{"d_mlp": 704, "vocab_size": 2048, "positions": "rope", "rope_base": 10000.0, "qk_norm": false, "attn_scale": 0.125, "init_std_qkv": 0.0312, "schedule": "wsd"}
MLP neurons of a small language model. Each row is named by its layer, matrix (gate and up: input weights) and neuron, and shows model dimensions 80-175. Each number is 500 + 40 x the weight over its row's rms, rounded and kept within 0 to 999. Numbers have three digits each. A neuron's up and down rows have the sign that makes its largest values positive.
Before each neuron's rows, "fires after" lists the tokens most often just before its 100 highest values on Wikipedia text that the model never trained on.

fires after: "\n", ":", ".", "=="
L3.gate646:493398524545487489567463461470539501428542479461514504525460486457523567498493498554462510471419593484532465577454526450510496438452522492524462498496483599540505537517528507563504482508520417447420524511520514437536480541531572436506509467527460491488508509567508455470517533492475475467
L3.up646:514477456498494497498468549419475579465499521513491490484515484413456519494473470475520467492561519596516518552541494508481499475512565524532572517525510481562488453552533497511477521485472520495528580492456472489622562500466525538539526525479507592507573466436465539479505573483486533463

fires after: " |", "|", "-", " ", " No", "z"
L7.gate573:443465519449440453546483468482430492486530432559527500438474525513576532514501511439481429513476438501535445422511497495440485447542435486481476467519491466511554538544506450493515445521492483483552494503554529503504561479584472531533566516387479481506589474494423479523559480461533545441
L7.up573:447440484422491504516504473518496462464602431466514496525537519570523484513505541452552503523538442485520501500459501483444488572578528517418450591493610517507537495492556475499553455524528456550506534469483511535490537491549444478510459489483468460522444485457469467526506584568485512526

fires after: " 19", " |", "|", " the", ";"
L6.gate677:518529510523541498481403482399496515506522496546469524503500559504520553510462501517512452489443502594518553508526462478489479539521509557497521511507493483411514510496480513520534525449487535515578413519411458561432428507496554468512481518437521547496456485569561460498541501489506468592
L6.up677:531494453573497544471475494600479448488486495485470511539539483460494531546580468559447503541505555580421542486456444477485545515449497545523533528493484565523560467516508510502474552468516479487489490454454540506554414447508504499496488499506539469417485491527509491522544412499448577501

fires after: " the", " di", "tro", " pro", "equ", " "
L3.gate36:482530509478550499481465501523516521559436452525556468463463522437560478440493502523511524427479494471544495474534475502500461512427469486458571468481479525581490608508559552477518493488514495504564563437518561434489455586469560427458491564426452479420494557495590522541525457534548507570
L3.up36:502459525501428584491535535495560497495515518521392527574521456559492569502513482522467464470504462512480461458434484496483517474528468546485498464530475564559476527468467537520546509515444495552515399547447499538521475476451515437469549499472495525463472537397486515502539496465513478477

fires after: "\n", ".", "{"
L8.gate465:482510512559501489518515486546436482525438529480561497464457461426484451555498500507492501516429582546476574490493513515520537486472584549617494457539457481557524530433480472491474562546524493522437483518524497483453600458500505473547496505500558465506488482471462514474487520457469546447
L8.up465:503537629508539486532560511571544443483520549406491559496543520565544469527483474445502517467431425623440517536513545515536444494531503488559508460492500501433513546506536528487432495498562500502472536513501543485479451514485510483492515546486460411502549472512517524528504529536530576526

fires after: " De", ":", " A", " |", " C", " in"
L7.gate253:522523513530457499513502421534444548490502515510527523549453457533503453487537543494557489517488502568550505502513526496437535516486573466508542478582459530507464465526496477472455488516488509514561503553498474469435540505511500411521452523516437506517481489493437470579523598435509441527
L7.up253:491489490568517524506457512489503534481504538539546549491577495484529519530533507461561512462517572515506491440493507470507516535528506485544491511506481455534467512451566478481477540472473551504546402536434437388413464516447498645494505508476526441496472526488500596455573546474410466496

fires after: " |", "–", "n", " ", "″", " G"
L8.gate88:495439501538452526472539491527507503442531516512512530471521454497521528462503539446506516494432536507500472513546558471494513508487532513523513523478496513590477495505474489467553473499514475495529460568524443479444580510522476477487458576470490491484493524472512521467509587473535485547
L8.up88:546470512502455496455477520512563491439455551458482431570541549469531476452462521520445488478512578496450570491537492506513464436491434505459457445566433484543501458517551462450512465527574504482538477555514529499447480496486449518575536501442499483484507492489549539464553523410485465524

fires after: " |", ";", "re", "s", " 8"
L8.gate246:455571565540507430490475482437528490490419548536498529496548562421498474505534470506470486450521513488510547456521470503539543459543466490472510514580549458511530522486520542463489483493504520522516531501510543526507450443483490513544449540483445472531502448555405529529505535534525458512
L8.up246:520521521443479449509447545517516544533500562418518466570498513530475483513560475512540539494518481506438467520480384469479447500497511536531512523452478505580530558479543523510540560483508498496448494437450482557563560487485511447514474616527497548459472468532466543508604502480456488507

fires after: " |", "|", " co", " O", " Go"
L8.gate660:527504491495564495492502477537568479536517522489601521515515571394530470476454492456437506526505543492497516546490509458569422516585488500523570490472449520591557474473530498526504432530432571474490394504489477528431450571555535469488473463377513475508555499524465532485471467526468496527
L8.up660:452480428495466469525456512439542454433491484517550484523525502440536487546479512536582485507532505492556483527509463420578550407584467400485519502461493390513570466541577527529486461541487487524521453500531463549500546459476579474458436448551485453506406477488523483480432459602487481486

fires after: " ", "\n"
L6.gate176:427512560556488502508502509511525469523497508536473462490479571456546480529462534509496480510495488452523455484483531385505497464575491512508491514467550500513473537476494485526512513515551520519483496450481491529517519496498549546549532569511555480563528466484553433493526462530459441503
L6.up176:516514511503514445498468550478505515547513487543531570464446499531472465511507569500519432495513502492466490492544485507529498483490500566507494458534496516516527458536432478526519551555500523481476602554455547492532516586447454486510563506478498517448557450452398511550552475562504543497

fires after: " ", "-", ",", "|", "n", "b"
L8.gate277:402435485438479570536491538538540447432518518583471507413524526519472473537412483476464511499464519497490518499530534492517494523509502525503549491480488454460450539458451496509435416503465520454493514514424532542423412525474444447479471466523519529435535553442527478534522451539487545501
L8.up277:476477476500512483534519479517512443518524557491405505365475542555471454495478450501513505496477497569463495502534464507526556468529475467535536555469462487478545486469473459438486458433485457453539497449515476559473486475546476435521516583486485455536448475518499412484445555468584505479

fires after: " |", "-", "=", "|", ":"
L6.gate515:528555497606469565556467469530432432482517582501470455557502525442543550566486568478552413484502533541481492502504534429447454475464444458479479490450477570529527501433510535547541493506521472560455430542381488515415488441472459545527464492438464496433549496575456482508535473489500534548
L6.up515:401417551560464555519449502532470451425489491498430501529497510453487521569449521514547466504527441507466529475524571462559514521504464507506480496469480555500519509426481539555459477459509540515492398532440488515390457480481492531519460510510510552448564480511453532511484482486473471555

fires after: ".", " |", "gi", " 8"
L3.gate522:438531561504454472468482446465477493490531501543596508504549493494499508482474515430508550433534442494477422460503518515467535472623449530493507485461482489551517503516570492559487555468511497556546444547521563527509498511448536489530505477477465527473560493467537425434446501454485525459
L3.up522:459456533451576477423486431473468576501529494512507547505467487501500479512482493511451531498411494478421517507518549571601485560484493541535419558509511495506475489550546446500522426515493525468508468519453534526487509514491516542491443508493539502479540561583467537520496489488496421506

fires after: " |", ";", "-"
L6.gate468:487457423569479490371458487451544491529423435511581465487540527499568532512492530482503497452504481472524438473436424455461563494500501454517483495482517443546503543517494512552507495475529528468516475520488527441429462514515520548509489534452477506509442528530541495507512537422547526506
L6.up468:455452520566491494447493454489512499464560506497527554507502481537461442520386497470479540521514509549499495465439539523442481482477522512522471570446548535473465463526513505497543514543601488533570441496502462462473545473526520534500502467517521492450462481499546484522498544480536424484

fires after: "\n", " \"", "==", "==="
L3.gate339:525572569483479506509455447507526513468529496489444470483494510516541490554491466555577458508550582492476520558442498449542484471581472531464547493595585503503508492523511511458469405417484546491483513411542489560514498504538509465503578520460496542546475481452434495483487486530485517543
L3.up339:491537529497449478573424590483548469416505500512411508462545454481525429510424486565493503497524468523495486519457588456492429427492445508456535472504542506526517479517444518447477518530475560481464539498544488521589478482450523496484504504523441498466443399409436511463565480504514464522

fires after: "\n", " G", " E", " Pro", "P", " P"
L6.gate621:432514508425497491482525572469461523500429496522488526535504517484496562506530537460475487530527430529442444512428490517487471553515545480410527591539556429438473434555504448506506500571598515569507477492485546471546513519446566517501492488498541477492501447527546488443522513511568424421
L6.up621:425489453485484499500450514473531452586546521533494497459458499517405449555520499469593495448467431472561443439465557558547538494462509486550538496456556435471492544427485472541492529536452492481530526553401600471480514513497538477431556492550502542504520467511439511536454541439525552492

fires after: "\n", "N", " |", " W", " K", " E"
L3.gate384:491528475478485515500488508501588428425483503515534479509453481522404496481493587427519531478454413463539535483522450568500555472456525502523547532528569511527456517491542551483482484499471444497473503518506471521519449582529552497490513465436459526516466491543479480569495493540493443532
L3.up384:456406550435467481573449478458491537509535540506512555547494472483513521451422525469501485475481516563521537507531406569544482529443539461575540488537500530467459514455474529515509515520473524559483483534503392449443477538489518451570529516521417547493474497485460486517521515482517476605

fires after: " |", "|", "\n", " App", "al"
L6.gate80:456491448494497487472573476516516493449525581479471487463508547450459579478455498501577502434519495440555546506506443462463498492543419490508455474504434540547452499509501521488489468454473545558529476596472460515504474554475537453477535489409467467457538510488450462517444536473477517525
L6.up80:499511519476433569488487512441449584521520456478508572487496547497517514502444462507540541569510586513578495525493544489466465483485470477499490484510468543478447551528498472605578464479433518426506523451529500577497554499427472486445406494505521498476474455533534522560474567513515503482

fires after: "\n", " ", " Party"
L8.gate544:486470537514532503588492495498457499481515424465452498503461501450458492535417547469508531466542511586449461469433550523505484561487508487498461547555517555533442564500507509470491441568521432473433481474512517492487433530449447376506498452527504454420531550485472449500463528487471497469
L8.up544:571491562525515500577445440444484519526521556442470457518544454412479496520440516453494482456480468535460557517478467497504472541510507463593519537529519481511466492510501573486469546465441491506452515514507555429508449475475456397511479492543444447519501466483463471453527535546551520473

fires after: " ", " p", " sub", " dis"
L3.gate136:506442558435512527481481479530528447410508511514523469537491464479520570490449518533498440498437430471527442448514561513435520500483451462478462514454518562490510408517406470496390521428494492475539445501492465522508520487463496502460500521488494519564477525447530543563474484519459506482
L3.up136:458511462488475475454461554548455475543484488539575518574498607587442524471480533527474443556492443551505430528475524488430466556463506553567516446511601564487499498442514491482499467570527544513470513541483546560530507532483482455473512434520516426492503560546502502531522541430419515436

fires after: "\n", "."
L3.gate345:541472531463498574456470522506479509532490507539514449445537497477517515517407492458482519496460507428509533452504504483500507491461526534514538507472472492537546534477539493573544558512451475517504540475538484515522479456512548512506530456487556520504530501421558479500525438548439505526
L3.up345:481560536468421456459452491514570474502483500528555440504504501444500526410538553513462544474580512526446503456506436499547548545516494536516499506533402482477513429483443466483500510479489531433552515504448492539513539479468513531597523516521448587489467519489446443480563516497498503469

fires after: "–", " |", " University", " O", " A", "–1"
L9.gate682:573453459578520457504496430487522491429434468461473564484542542524542456499469479498433466489451499420440516544499452520532462488491480520533487517505484494563499553485474399524456542544534458547569476447497533539405501561488538438486447450512431447559533556494512456449587549473517503458
L9.up682:445435545425462528492498598516516480502467520486513479502592438538552513567483474466482467409503530507470471453504454499534459468554450525558507495511513418592434485498518495478468507501434536472552500472491526550394581494463493581543460534499577526518494473464476528504536495479486481454

fires after: " ", " C", " P", " c", " |", " p"
L3.gate564:495488540428523496505507520520477526616462551513449477513518493535518497523481436500519445425558514512549396518515545466501514492523476474474528501520491520513467517508443505475555460516469523472453414458524455526556493545524458492542582493530520460523405567471610560524451494564499453525
L3.up564:440477571531454499507517523552484493462492487486476534569539522468478454502513445483551477473517391518488475542486574526499499519466513519483507508463564474515469441494564528459537475458453557490499403486563435567548529538542522459470500463469463489454478570501573495545469542526521408538

fires after: " ", " (", "\n"
L8.gate101:449446536437410501507474535546489495529508525494486481481521492467498516488509464505462513471504482410482476528493431568541453508515451471459456552458462554526536509508490552493462495459452516442507435446522492536493413555518429421436446528533489471444532498504577529533497509513514473552
L8.up101:506525515517497510558520531558442473484462482497515519488509552502513547485487497519475533451510487563469370461504554451511489513533500543588510538540529550483453481450482543500546438523495492480451422499485453555469453547505512502503547427458480518562519535503540535509503437472489466436

fires after: " (", "\n", "ur", "f", " G"
L6.gate488:470573501478411425562461470495457476526467568473490487486542535502531430468552565462451502447563530433566541540420577530451559554552539495531478518471586481473540517554492537521511553520561514465560454434467510493507433451481514507471467495502488511395503539500481510550460510478536486518
L6.up488:500496461502487500602519538538497462488495488615506451533536445442481484515497571395538475518510506518486461470485500472493439468514489567508532515466506540541548465547476513474517492508527505460572425466454452539514427439537594534531563451482462496526474503416470524516498501400543476460

fires after: "\n", "a", "k"
L7.gate400:553543562472485470461468471550464537595534514491499442453438450501518580564512470459475512531503514488529491509526558511493538522521501533449438524570535466483495430483513498496509442493517483465446531529425535499508543517460427405435527477463486547458513483508504523529379497529490521535
L7.up400:488468487461537545491484402510484483499492526466449427505456544533481466490504569539573519458508586527486548460461482534536519488454457532512468498517558527514422499451536564499533518503476484408422544469500521490515526415497483505451520416609485476511511510436453467471503481490477545535

fires after: " ", " T", "gu", " |", "-"
L9.gate407:427528473521486515523533500488490510506463473544510474449510476571527527575577500481477421482533495526510453534487557405546455476539442495436442483494469513500444491555501549493519511452538440448529556503449528524577524513550427478429519501506494532525521462526485489549505565559527468572
L9.up407:445531542444527485457543568500535543472483464546493559498529481520534444506488548537503518569526524538480472448548471520504457517522496511501534451460530473472486421525459454496476565575562463436444490495477514554557572533496407452538483471520553518475571512541427503476493564464425468525